Weights of a small transformer language model.
Size: 14 layers, 28.5M parameters.
Architecture: RMSNorm before each block, tied embeddings.
Training: a variant of Muon for these matrices, 390M tokens, 2974 steps.
MLP neurons of a small language model. Each row is named by its layer, matrix (gate and up: input weights) and neuron, and shows model dimensions 0-127. Each number is 128 + 24 x the weight over its row's rms, rounded and kept within 0 to 255. Numbers have three digits each. A neuron's up and down rows have the sign that makes its largest values positive.
A block is one neuron, or neurons of one layer that tend to fire together. Before each block is what it responds to, as a language model described it from the Wikipedia text at the highest values.

Word stem before suffix. Fires on the final stem piece of a multi-token word just before an inflectional or derivational suffix, such as deploy(ed), invest(ors), arrest(ed), unfold(s).
L10.gate459:123127095125082156138109128128101155087133090117178119128138140114139122142147159150129124168147105148096145138164145150153172161139167112169122111109134103103152150137132153175110080085143123127166094122122145185124119126157132146143107141137128080100117135119149174126193114146074127154133118155149154102150134109138115130131149122123132116152150127109119125143091095160109147090120
L10.up459:104124102118123160147095119101110121117146128135133163133124107129157138190128124124175126148123097143149130129145152115133136137135122132163119116113110106125135119091151143118126085133108107131091149098110124156111128157130142063142128159100119082097148116127124184132175083129139150125165102115122143111158151120169142140131110136127085128115147130096147126172131130198117157133146

Hyphen in compounds. Hyphens joining two words into compound modifiers or names, especially after an adjective or number: large-scale, high-ranking, ten-week, COVID-19.
L8.gate84:134136140137146112113127161116129151128098117097114155155157133133114119113105123140133163109141163132149102147135178173075107087080168119150096090106132162130170126129160077145147131107122132163125117128099100131144115182103127131125155118127107120140116130150098142137113108099109125140137113126122174129142097127103146117094147157129151086108103122132096133184137138096069110176125
L8.up84:137120128154110142150128140112164169102114095080180182138128111165134141131087124131124150109129142133102164137163140130086080097125167109121101112156180156115174127155193126149095132141140139141175107149135082152158139141104085158109182089127116140140138163117146097094133117141162174106137105124181095159123131165111158138157125113107110147102118119119124144130133113114132163098132
L8.gate123:111158170118140146108149161119113121122138129147125106142120073092091088141099102135126078091123084122177124131127101172115113090131156129120132095125131102132098118067173097120147134083139114107127126144101119163156154127117090105122113118202145156121092102154110151120133153142097115116084152136111073106161144113135174124079159106140070111109112166151126139110135162165112110128124
L8.up123:132126105183117127145149090094134138118152067109144149108105092111132093107107106073140149129151131107117130141150147129115117107164128117174147101178114137126158106106179105158142112124135118170110101166162158132144135154109123090142145137154123100107098121136095116128117093172127163129107132071151081120095128084115167100129152155158100114105130120091118134151193094117094156110096
L8.gate300:152096143130128129126119153094114138151174105102150159150168143145110096163130123123158119123145121135141160152115125165125189076104113115127129122132173136135105110105142122142131106134135103095132121145134119099074125143114119176108119088083187184137142138100121139110093145145107121135086162123123148109187119128102195151140154134161122146140129110053150181155104124149135108177140
L8.up300:126071150141147069097129144152124147105063077115107150141131146072109082101151112090159157136125125124118145159118148181105105155126128142138153125117155088150090107132121119129134130144126119113164119158173207146121142098119138140123115128121154101150152122118129121116146162158109121113115116147105108156159134122171139123155087149146136144150140159129146115099088160131125113105115
L8.gate989:131108151146124168134103133133196160138120118138178150118140153148102100108141128165154112102139158131102139133140143122110153132127117175119130088155137113113092121136114115157136161118148120146136092115137154140139126122144149157091122118142126131149130152170121136150120139104108163100179118143122142141143062154140119110137101165119158134125138096081155129156155068186130146103123
L8.up989:110116088157097114120095115109138172117105110145132138158123118121148100144084118147132136127147140102139140144142150158105087055136108116142160123091165142079131107142096098130142114120124126169144123120141098145200138148180059149140151124140175148104111148121105129141099102137131106093122130110100137119146127129127139120161169117098145122145128103082087157131104087152134132144164

Mid-word fragments. Short interior word pieces of a longer word split into several tokens, such as ut in reputation, ir in inquiry, v in livestock.
L8.gate83:178136140164143172125117126117163139083128124168149137149092136125115100108122121149132136137141107135117153128135067133142092126097193126143130131118101122090160155134100102109115087121075116102164097125127127094153115119144111157150141091116159098083135138107138111116136155130102130126115105110121120154114151118151118159134141146116136130113139135137131118165100120138113131090112
L8.up83:067119130111124191125104142156089130132128165148096109176168149124118169094133128097147138129101134159103193145146148120110120119096146126172186096109105121071102133146129168123163104124102079111129123152090109092147108166158124129111104118164136173114140194122100109169133142091125129105126158097126144149126112108143134096146105097138116114123130183141118094135133123111137157127123
L8.gate181:104139152118159153137122139095154116145143163118089151140143153135088134109130141148124136127117145105124122122147144131120134135148117101137144101114138158133122147137146096108164106121107171110110145152097146121131117120119177158120141073103177124091121159097150187106104121180133134106162093114154110138139129113117129121123132137148134175138119160136121113129114129127149118100118
L8.up181:127122124147128104098123157160131080111141133138167176137099079140131112160116156110143153123141082109169119108123104097100136108165113119157127146147144090122104127101134133145181109116117150097157045148141170150111106137085154127145137114132113125136141085120129154139104146125094127120099116095141144130134176161100125127096121124146129147147102101140111139131125094138159111136108
L8.gate360:140133131133122147093134101117168170103122140133124118134143121160149134088158134102118115131113141165140136150129110123145109108103131124120144173153115125085120127105118121106142110128136125120094125143104114154145109122138167123146141095126114101118135117115115177068149113082153106148139125137132157150131120159125121125114094120126158131067099137141122172125148148129139110137130
L8.up360:130147156108128128127115086117196117122164143118113139124146077157139132132156146114125117145111143102146105162129103130158124112124129150127178114153096113128107164150137143155134185068113116150149163109127137146183085141117125136103142096099103096145161133140149156103143182103152095112132155112118140119144130121153169130143134125154149113103147136127100123137143131132143111152087
L8.gate885:133183133164121123122097115166134108129132161149127125144142122159082107121132135144090119139135094131160159099147147128121106134092107129117160138111121113117162140119127162140123112136101110162093079140090142123114141097111136140097120106138104116142134110162154110139181139136106137146144127156132103154124140105142099145165143096144116124127160110103146133156108116116097140140140
L8.up885:139163176120152159146133127096121107106098170128124119118101130141122150137118116153109103130184114143106080162109131116096082105137113146126142092188166143154164101139137154137152100147146178131138137132135149136109146140141140055140148135134132130082098168135108113089117102135149125143107098154160130164147119123086121134111120117178151111162115142115129132138135136123127130097123

Word-completing subword pieces. Non-initial fragments and hyphens inside multi-token words and names, often just before a comma or period, e.g. injure|d, success|ful, Archbishop-Elector.
L9.gate72:103110097086126155122141142155139123150116153175133125132131093133166131118139139143091125129102105127136149112144154126081158134127141124141157087149138118155118142154146137114148170139109136174139103148117133129140117177097151156111131137125119109130113135148133167124144112144126108161088153158114106087145098121129125069085083111160182085077117113178140074147113142158123121096090
L9.up72:125152132112147110091131139133117133131132112094095130128134126139149155121119179112120098141085117135140149116161131151113135142099167119142160137174066168175146075139158114114117134128125095149143165092116146090106101149080119128165144138141127123149113135085145110120144115163166113154122101107123120117109121090105146098157152139136139111119112100132151072164092131140100123122133
L9.gate90:125170104123141131116122091121167131117148118124150129117084097101157104114125139122111103145139081127101147163103118112145117092112133135173156129077153159143123086117174080127118127087107137141184140071123140132166133143113117097147196087099140141175143151145091127168153127136088180106131179119087158120161136145131129137124129107162117153131127131115132133140143147124103143109121
L9.up90:073106171129097123148129123150140115130151130148104120150140140159122114128128145118152116148098147178134125148138099099173119113117111118115111137130085130128046118170120149182151110178162141105107119126159094134161128119089123107132156139091095108099091138126126144149127144118135129133148117153143111150107160132089122126107129112144112139132140180169105141106079107142175106104146
L9.gate92:155147128078154059123089151131127166089148118124135120139153117121122167122120144156103109138118135117133160105116146149106109116117124161141152110096107121142128165117145120166117100140128123104161109118120117138126123134133134132141144125104105133089159174069129138103124143089132152100147116117105094113131167146155134141126142142147153137141128128134123140137089088157158095117170
L9.up92:177107065158122117108125136121116128139114125165134142122139154133132089087130120159129104108106107101097100177139153104101112119113129129103137113144098112100091115110129117112124179122112145094118137141150133118125094067123124135086155151196115116124110110153141092104105097130130056147101099141150113135118087116150126132090144139083141125140111120114134119110111153109121141135132
L9.gate133:126111110172115105097082154165172125137157133123136069174116144141138121107123160144136087145118139125126094112158137152123088153116120142179150102125164169142137116100183105125107123137150151140126137145086176090108120143077121096073151137091154120099156127108143098130135159101110104140127147114103096112135154125106149117192099156104092160148137114186140155126070123128129129117093
L9.up133:152132107146174125145140110112143146123133126116135145133160128132150129140155181127083143137135157147097107151135134167119154139149129124147166073140151145149121149148123116165116067153122126129126143081147141126112129140097113110098145145111129124143161098140093109148159195139117128138129124125129159131126125091095167123145154165098141115151145153182103167109109126119128148136102
L9.gate260:138113110109179160132116112145141101127142139142139161161128148156108137129123144133122141103073140124171113154124128139145078148178126131150107140122099113100088071147117154149125167146156127132122095097127157174136119154101109159088161113131137101155083147109073135115145124120078178178115121124142150122185152090127100138138122109106164146139114103144112134123114108100146174133126
L9.up260:075095138143162114091150109097139142105133152154090132095111164112131112079131125086156127149112125102095156160132153096115124068104099127111132162120124149168114123143150147145123142127173130190071160126122177136156123181154136118133128162131099101136142130106100115111099127128146098125134105097132077076133120149124117103139157147113166182158110110105121138094110118123115161126160
L9.gate268:177121125133155148184141141136136112115166145175130116121145116126080118095117149124106065098125100137140157174139126116152136123101107135111150124127139165092119145129091119135143131062137143170130128112159123145142105108155148123115115135105156119085097132131136119092078143142079090138117072164135181150155150118110109139137142141119125153116160121119115121128159162132178140169108
L9.up268:130108142149078140124142169126090162138138124154105131160118128097134106114140137117117115154124187105147145124116127156158152146096092108129182130120106174115148147151142149139113109156150140174119154128136151163140101130125155119110051113145146108149138167144091146109144161126107100168125125125139122132145138104184111090123134143097118130160154145084068113120160107129118126140144
L9.gate357:115115163145111126097109100122109119142157117078136182114135149128123113141134145129133103152150087160186152164123138148133149132146136151156129106084116151167125078090122097123086143123119100160118120150105150141125100125174139150114116128108178177156153169090148147168129114131130163168147096121150127120090142135120147117145091166138104123096147142116112117148078093118124104143134
L9.up357:142132086145121150118113156188126138111146131140141139123095144136098121165084106135188119052128099143097115165123142105152131129100137149104142164135126160149152141142126117121093116129149140122098101130110183125161106163119127123140145122092121081125139096157109108085128173137133075121145144150117128094159145124118154105113148125137155163120106149123150163114089136127144110130137
L9.gate409:095142160088094165136128144140125125116096089153116179172146122184157103139152133117094140122142132112111117187154123093130158138142148182124182146145133141105134087091145135089108139158146153125134111095109128137135134127130100118121103112163118116136156099117083137125069136083096131097119097131111140134153124139133125173116140190116113150129147156137153065152144081146147119155137
L9.up409:149091152136175087148125148127115144061173107170149101217124115147112132088128148106096090085101080182136149101133120139138135127122119117100155093111133135179097155140101107135156099169136124115143128134145153137142107154115128168122124115159118120119151158126133132141116142127125171095122126124145127124130071121172136136136141112125131122169177128146117109155116142119144150094095
L9.gate488:096097131095140135149153150170139134173110116167148117152105149091144109167170126169092085144102134123140136106119115151118146151123103099107119115158116085109136113105164175088106148164131090107152108078138187154109097136113106123116080110126150133127158155144119149092150161154122115122131139188113130138103133127148086126126122129126128124179121105114078121141080154133131128149162
L9.up488:140118090150178142119094157109125131077137143161107159139149143118137124152135104140139103111135082079106077140101114120150204112145116122111140135131139159103128143111163090104091082140128119167138145168074192139162130199171126139121146109138113085100098120149103104135117139127104134161144096123141135137096096123176158116131147132109121171108126130120128119180096081146084174155110
L9.gate662:147144153108145084118121179131127154151086122089126129126102123123152128129123097066129139146160161165157119166163119168158132097162129101130150129119142163126159118137136120145142071084101108093157122150130156162126133122089126074107141150144091120151132142122071135099094132139144064096110121098145078118130116114132081129120127157133116170122105122111093136110168101140136169128128
L9.up662:151144131110124143123138153087102102112127142113152143156149114143110133154114102119160092096103118117139112166126115097138118113127134150124139133144108139138101114123129139109150118120084138136170112136162144146112134093136111118154118092110088124146139148089140116150107115098150106155130138119054132139124122085114123139092158119116146156134089103138124156177121087126123160155117
L9.gate725:131137167127142106144125121131133140122156112117097153129154127109153119122082145166116117105117114125114094140124181086111132131123113123096156151135119140088133155108163166144134125145119123152141104145120174113138098107090125148141153094115166076123132130071175137128128120158078123095112125131133166127073148132183107144122142125103120127124092108123166140132131122140117124144159
L9.up725:118127122153135077166136084133162126095134141101126138101172141142120163111095134078117078151144117147163086116130101111107106139106124162169089150121100079162136126127093126123180096120154135132141158098157117079151167107169127118132139133135117130171132109114156127120145118129112101113119129142140129135150132161123144141143089117112107148158101153147141144091104108127129141106151
L9.gate780:097101144140133149111142133125136145166178139156161112149129147112159116142161184108090127122125156109145117113157143117113179151093108093156147122120053116144131133117098131150116155128172135165110092101138112100146083139121130139113107143114131101132158155098144136099133129172105118173147141103116147137121146129126110124144142103114134109150115084118097127131120134105129141124124
L9.up780:129092107129154137123085129147139130124148149157118108131134158111077104113121170118108094137173140106058087166146109116189150112137110086154125134135084128149134124148158137130153123142170164116132098160110180110118125124118116179130141147132120090147154134112140129110109144146085120141124134111110098184141157158109142123154131101095110127204151055142062117137130095100117136124134
L9.gate857:145136136112139133099129156126096098102089128172142125113127141131087158134118127146120121146107092116148105121115100154099160107082084128045115167098120151129150160084113148158108141115130154135169097147131087182197142117116166124127136144143173151133131115126127098093093141125094089097145115153140143104149125110091134097116129139123096138119142146051132137143155128145134107141118
L9.up857:131092094127115126147102160093123126105204151115161141162098114132143196166146112134116142096120130129092106120095127105134152086107105131118159099121133122098158136124131134139114148155115138172118117097148155144177119084140119109101146142069106129103103127144105125130131149094192149138133089138093125094138132146137131120134066131113110125084089179122127133095137114166107142137101
L9.gate892:128133094139103116098140113131128158143092102126165157153110188165108126130159094145135116117103133125105127152120144155117092132105139086154120149101120104139137154117144106139128136149157095138128096104135157140149144166126172101088096133129167127137135136118125170128146117114151095080166142153131106102097120114084096118098123110130127156110112129162112149173153135159137119140158
L9.up892:162129167092154093126090107152082137128144150156105121090113146153125113119152146122139108122130112085094116135126083088122082145153111142130154083100119119112157138103156078131161100116119145160114074107158133159142131122143141119117132088162077144177170143108088121132145112126123085180138139114114095132179129096125115157113118171187150137097125138148114140130089115158140115120127
L9.gate945:122116090154131106115122179155136132100079142137088144143106112137101099144134140141109095203129133122120096155141142145083133131163128107133161119152133110144080111115141137176136141113117120147099071169146164139109082144154196169113132150143125121160125125139163144105144107134102113148104152122101128093124162100123138105099118127103157132140118106079151146120063097110112160109099
L9.up945:122076110160147097084148143192113103114109113124118144105131149126179109138088128094108130142124147112155094104108138148165134156097112134089129161129122117100177127138095121204082156141148092184121123124154132114133126132138121141156118132117083142125143148117112122128163114099129084148156141121159135137143140115137144108135125136110135145131139134120119145132185088122163138105127
L9.gate1011:124119107131103111117132146124167176162129154161171177121128121174120075141098123121123130111086130144129098148145119146111156109135112121091158155120107129131131119068096130112129143152137130122096060135114148138173107154141154147124077106123170133072135136157159115103141177134089094135081144119120133149136117151127116127130135095155144144109169088126098084145138158121131198121106
L9.up1011:127124134141110120122156129119113172111155125155087136161113146117106149085153128134143108106135092115124135105145136146094121150116134138089102116108133096138161109101163157124104123141096116132134113124119151127149086113128120156121128150097117141127099126097135185140113122081138130116157142086117129129099126108125098116099147153130159154080127145121095083132096132171144141152114

Compound-word hyphens. Hyphens joining the first part of a compound to a suffix-like second word, as in Aleppo-based, European-style, money-laundering; sometimes the next piece of a word split mid-way, as in hot-el or corr-ug-ated.
L10.gate437:143139116149119136120131158111128129148123099142161153109120161135084098140159139141132145122109156072134137128073123117131115120149128136158160151111155147130139159126139109137114163143118166124120138150120149179090131131121128133119133101129177111104168118159106097086161147150130147157147082152110081101141113202125128108136150106131088123113114120121093133130128049129128141153097
L10.up437:132144175104138118087122086159115115156144141137126102107108118116145144105135152141117132110139136134118173135143147151147136129080098145116117108127111150080143098174155131136160118113118151102133113124139137111130116120124106130126174134124101120129192153094119138118066111160155143104139134125151140126136090119111125170115136167093105135123127111110137098110120117163106132155115

Mid-word fragments. Short subword pieces in the middle of a longer word split into several tokens, e.g. dro-pp-ed, ade-qu-ate, de-pl-ored, retri-ev-al.
L9.gate49:079159077120153160162106141121154143146132112086112113132128091101136108125095116133176125130164106138144142201148156117111091132158113118109122120097068125149108149125105152116122131128128127143130102155113120137172113138168182162123118102159125106102142115109134106168110084111149114132147106148160132072181138124126130116168133185128104148124149183148087145142133125076123133120116
L9.up49:160191088107158135114141112147102087137137120125114182100152092158129114118146088186110127127126090149151125110150157092115120143137154210148082133125107102157123178083095165129159126123139137107122196161140136144156128112112142130154126114095145132133113137136083141134126118130132137080135136113136117152121138124157128093154142143197122136130146121138131080163115071165138094153144
L9.gate112:161119174120124159141122114130145115128133148131123108134125134144173119134103142142115096102131130109123132140123126160138140145171105092096155148116077144153117123138163133098156134156118115084176129083115133138119128105173106114148137132075113097107134126154118159099114157157097110140142115125168131107164131126147191131120133118106106149107129125081132150157153062148094121081136
L9.up112:093171153152090139134081119119110129105183124169152163113084098136143148137100154162160138119131133116115130129137075123121142133145102120142141129147090145115129119106139120115125136121099094146148171122087124148106130111166103148172129137157137137128125153090117120084114115132160133161094102135149146100163067090155159130110130134161101134115157120156146130175101146152080123097139
L9.gate231:112103132094163132127104126088112107077175112149133088109131132106155081089106118130151106130078098146119106151154122150136152120112137128119149117126144123113099164091134076127139148098167143137088146126100187139153198137121148133149158099074104111153148116137148121170115113159107123152109144105129173104102116114168160107154121135137134144121146150124118119156168122149123129143061
L9.up231:167095152088135136102101164114112104107139127172178086123129094113135166068101142128151099129142108098149100160107108138127151132124118128167157076105146108159151184068130076143162094093183151153136159130124163114108138094148137126108157156102108117120150115135143138156146113141125130096116155125139127080113131120129111148118130161078083158112126152106077174115103122134131109120099
L9.gate234:119116115139163204135176150077136136097133139154142116132107135158159136109118150116150129179144105126103083110115108095121136132135100118137119116170117133092183165098142135124136134123153160186087177175115173125080107117127123116078143142118135157137148114115163124114088118166107132161134133161169130101144110138103123113059147116149107162154149098119113126148114129111151145134133
L9.up234:102126134155102126127137183107084175106127146152141092109152128128132166186097122117128141176122128172109124149146119121129099136108150133121120109134098131103139166165144147159147123159113127127102174100140136087117075141148149120123108172115082086105130135091154093117152103127148101138164101183119130085122119111126135143094123138142124141098112162109093104107095153082165119131148
L9.gate433:106124129164146104097119130127070152135141101124127064118114167110142135122114164120143080139154100146130147109145133109155115142114141126133116150118077130110153144137122150130090117167096130136109112137127132156178123088173161136108126142140097146110131114114134118164141121137115164087140119153106179115140120095080083118085109094136152125143185112081112138137106119126142165123158
L9.up433:106114097131115150140130108147108118127160093147119093094111117116126097114122154129153104112122098136108124114134095126134175116114115172153129135142134073156122149132118134106093140122077143180136090143091131115158115080156133137157157124100114134152139124140135138131129138122111112110161143135072126123154099129122109159146138089138114145140105141071081150098131139109101128126143
L9.gate475:098100136145123113121109104138119118160112120117137175145112116153143137127143148086115130156138102143103086123119144121163139116143147082137178121110138116123120107126093189111136126104124105138160105125136148156109080143144096096147128159131128121125161075141108097133165113129133147161123098111124175140106142113116116058149173157106149145109194139082161119117094110159108126112122
L9.up475:111134152149143120117156148132128135167133177144130122146096100124094156098129115158157153145124144155155151159118108107112132174113107137103139169157134115073133127134139119097128115117082148139137139172121152125154117143137121120122138141078124121114128095123116095112108130104106134141113145086142129130149136099102118171100107089069125132127111160089147110117131143101132136095103
L9.gate478:123118113133108129135143147108113139162172139148106140109146135149139134119119122153105143146105133129153136135122113098100134108097107144139134124141155151130200119096158134111122182125135167155142126113111153173115118108112118131142108134137099107112108159171141151120093144124122102126140134141145154178167057143116120131163112092118117098086136119105120096157130119171138139192095
L9.up478:130130166135104129126134131084126112166144162130130139119137160157120104207129139151135131098154124103153106144112099145126167131145089121096091140109105148156139148129146168131130114116127123122175127101149160124131143100122126131097204078096161147139116163072102115135112089129105106175104142138081122137143139121133105139166105106117109149180093077105108149135163121115119198118150
L9.gate482:169158135128110118154136121138094183103101125140109149119153127140122121143154163119135095157110129179127136125148184155101141125113124144160119094120133103140163139097123163094122116159134114183170125113105156153127113129118099143096114113150126134131125115097120167182130123141099147116127121132128185131101141140132164121132128099125089099170123154149098099101126124125061119130140
L9.up482:157187139117075143154122144117146101123101092117138126108106149145150147107149175128105142137126120069132145120115118125140161133120161134175132067134124127143148131093129169114121151160124105114117116119159138124164104091171106159087089134101136102137131108117138124161154126167149130115139099130096137115114136123109161126146148119136129153117140140125098154121093129058136170148159
L9.gate519:126106128099123172079116147149143060114094166144127119120140118158113143127105162127121148166131137125099126143146138121180113104129094163115180100139097154136137130108121121112159149083107117137115127143136167123114134124141156157147115110136132144116127140096152161129141123102166134134129110164154111186083100105151118177105151140125132119141115142119183121140131131126146135069120
L9.up519:098168176175109145107140161085172101094098106144094154053132120158105157137103144153136169073138109076099171136176123171141154120114112121143133129165130149143127130138119112131125082147129119124093122114150164131138164123099142125147137136134162108123105135082118129078147128112141116150113153091116125085143130091117123111114131117109115124123100111103165115129148131095121144094116
L9.gate600:118134124130110159114141096095110144114131157104089125151143136118149100143105178145122095136095092111127123107129139119108134130118101118114169092126119112112212121118103170093153133139133124118134151154155101121115112116150154184134113116147196108090153139084131154116166118132133144154100125119120094098130116108122136121136146161111149100138105136144122137135154169127110171134154
L9.up600:136137101152146123142152155120119147113120140145166104131133133133125144185095140145165092123131176135171126130126137176164176102184131156140159093125106167160121123118156127095137147142135121129167117120129084119137139156121107141143130124157166146174086114139133133121167141171087118096178131130151124149139126109153133140126110116136095102072106133099176107150079140136097134132117
L9.gate702:129094149117116158094109107119162094094131137140114143123123147122129116120173116083104120104102121104101109135097115158108100137115161127122116139144132083147120137136119111118092137145137147170148162142108136124120126110125149165094152122131133142108155113120120131120171119142067110162154094142101155146095137124174120114152130145095133094086118134096118172079135092113125114122140
L9.up702:124127160093117140125105139139082096138149095125132131124133139149126112077132120179161120141117131119135094107150116159080155097123154115143135133150138121114147109135210138127135084138118112120117127119113130148118079127119122151134145129145061131137103178115114134085107128159134135108101139136185089103106147128116118109094157088104117133143146148108124110135146141089133133103121
L9.gate717:169090111144117172125129126148138134088152107121107117101140091117144106110128135136125099123130162156084148133126164110085144148122092114090152152149150173119131148110159122133187134132108116118162109190110121175099131113138112113135148130180109176114103120100146121149160100122099096131126173137135145090128125115137124162121142113119118113104121095116067138137124125115142133083110
L9.up717:096130128128154135079100127124136107148160156142112144178121100140117115096117125168119140129132113138106130097122172101131164142122077131132155133141173120093171155138129120116129092084169139163115110171091136152159136097139124095136123091131162121152094104141117160123140129151119149152115128120128106161171103117118094099133166067131144126116086119116074126177091154122141124051113
L9.gate833:128119135159162174146101152116103144134123093117107144132126105134096150103125150113160121129103132119113155135103101154135126165109143121159162145112073165108118137120099121111137125129104179103123104098140138156142180157108093125113183096092117148099121129105099160138124119135136143091159132131124113129125124156127119145167112157168125142112119134150109144122150115158132136143121
L9.up833:094107110099133157110076100138137104107124142082148119093119095155169195144069167119119058114137112160124129110093099152150149128100079144130097129153130090082116114148117152150159136120135104152126158114084139142163122097140129100134101135107129138141111157094138118118134134136141120106158167151162123149171115140115151129119083111190117135092132123140081147137122087174156113127130
L9.gate851:127101120154123131141083168102116113093141143143137099118122137146120175146111154161112129176095139103112081094157087144102125118116106151144155143123116165099131163122121101119128107106092112175110141100094156143124130116153175136116143119143170152086127101135092118143146128124108122188136108150137108165096133121126123112133127148152121139139147115123117119131086114107071127129120
L9.up851:114098166127108125158134101137134148136128121157124129119151124156176093129066145122176117156121101134143098183153129085106119139165112137131174139126142144084149115123151126123158119187126141181132154056161132149119098160112149088105108133139098115136123104128131171103119105135161118145149087127150109120132147132159124106142099166099084113083103129122121125145137088171130140112099
L9.gate890:141148164099146155093153128147135087092154133113126124133120098134110121130160158127182157150116155079159153150143166112110122112104132103138166098119111173137144133140127135103161111183154096130096124131088157186134087164130094136123131133187134102157096108124143107131157165124147129139097130174116175124130103161100148146097100115136117148126111129086078167145117147100101105088134
L9.up890:147161127150116167148080110104162152147155138099098158139113131103164129100065126093124151108137105137129147140111129123103141129106188124151136091171142162169145124154125138087122129159149082103119097078170168146112127117141133134141141123135177060102109148091113140140165136153131102077139148156138133130131140110151104105106138141121117165133147119120128127117149098130130111153136
L9.gate929:104151120108110136122139142117129097129157141136132142127147122123130159124123137141147107095119097144135158149098091139176137141162152147146131115126125181115144135149140168199105123114122111188103167130121181134082077148161129094146114097109095127089144122150158116102198112123119154127131134151159120113128147094173148143140141123170150147109114147128133176157148112096120153149134
L9.up929:117146113122137095123154139124071112104100193160150148137118148146103140146089132124102120178135100150086107102119140107133135148125124174159144119147129159130172127129126121172137116123105131138109161116124130152143108133174143121138099200135148135136155083136113114172101135120151130103145140165139148125168151121099150107108153123150120105077073114133067143096144101106146101127131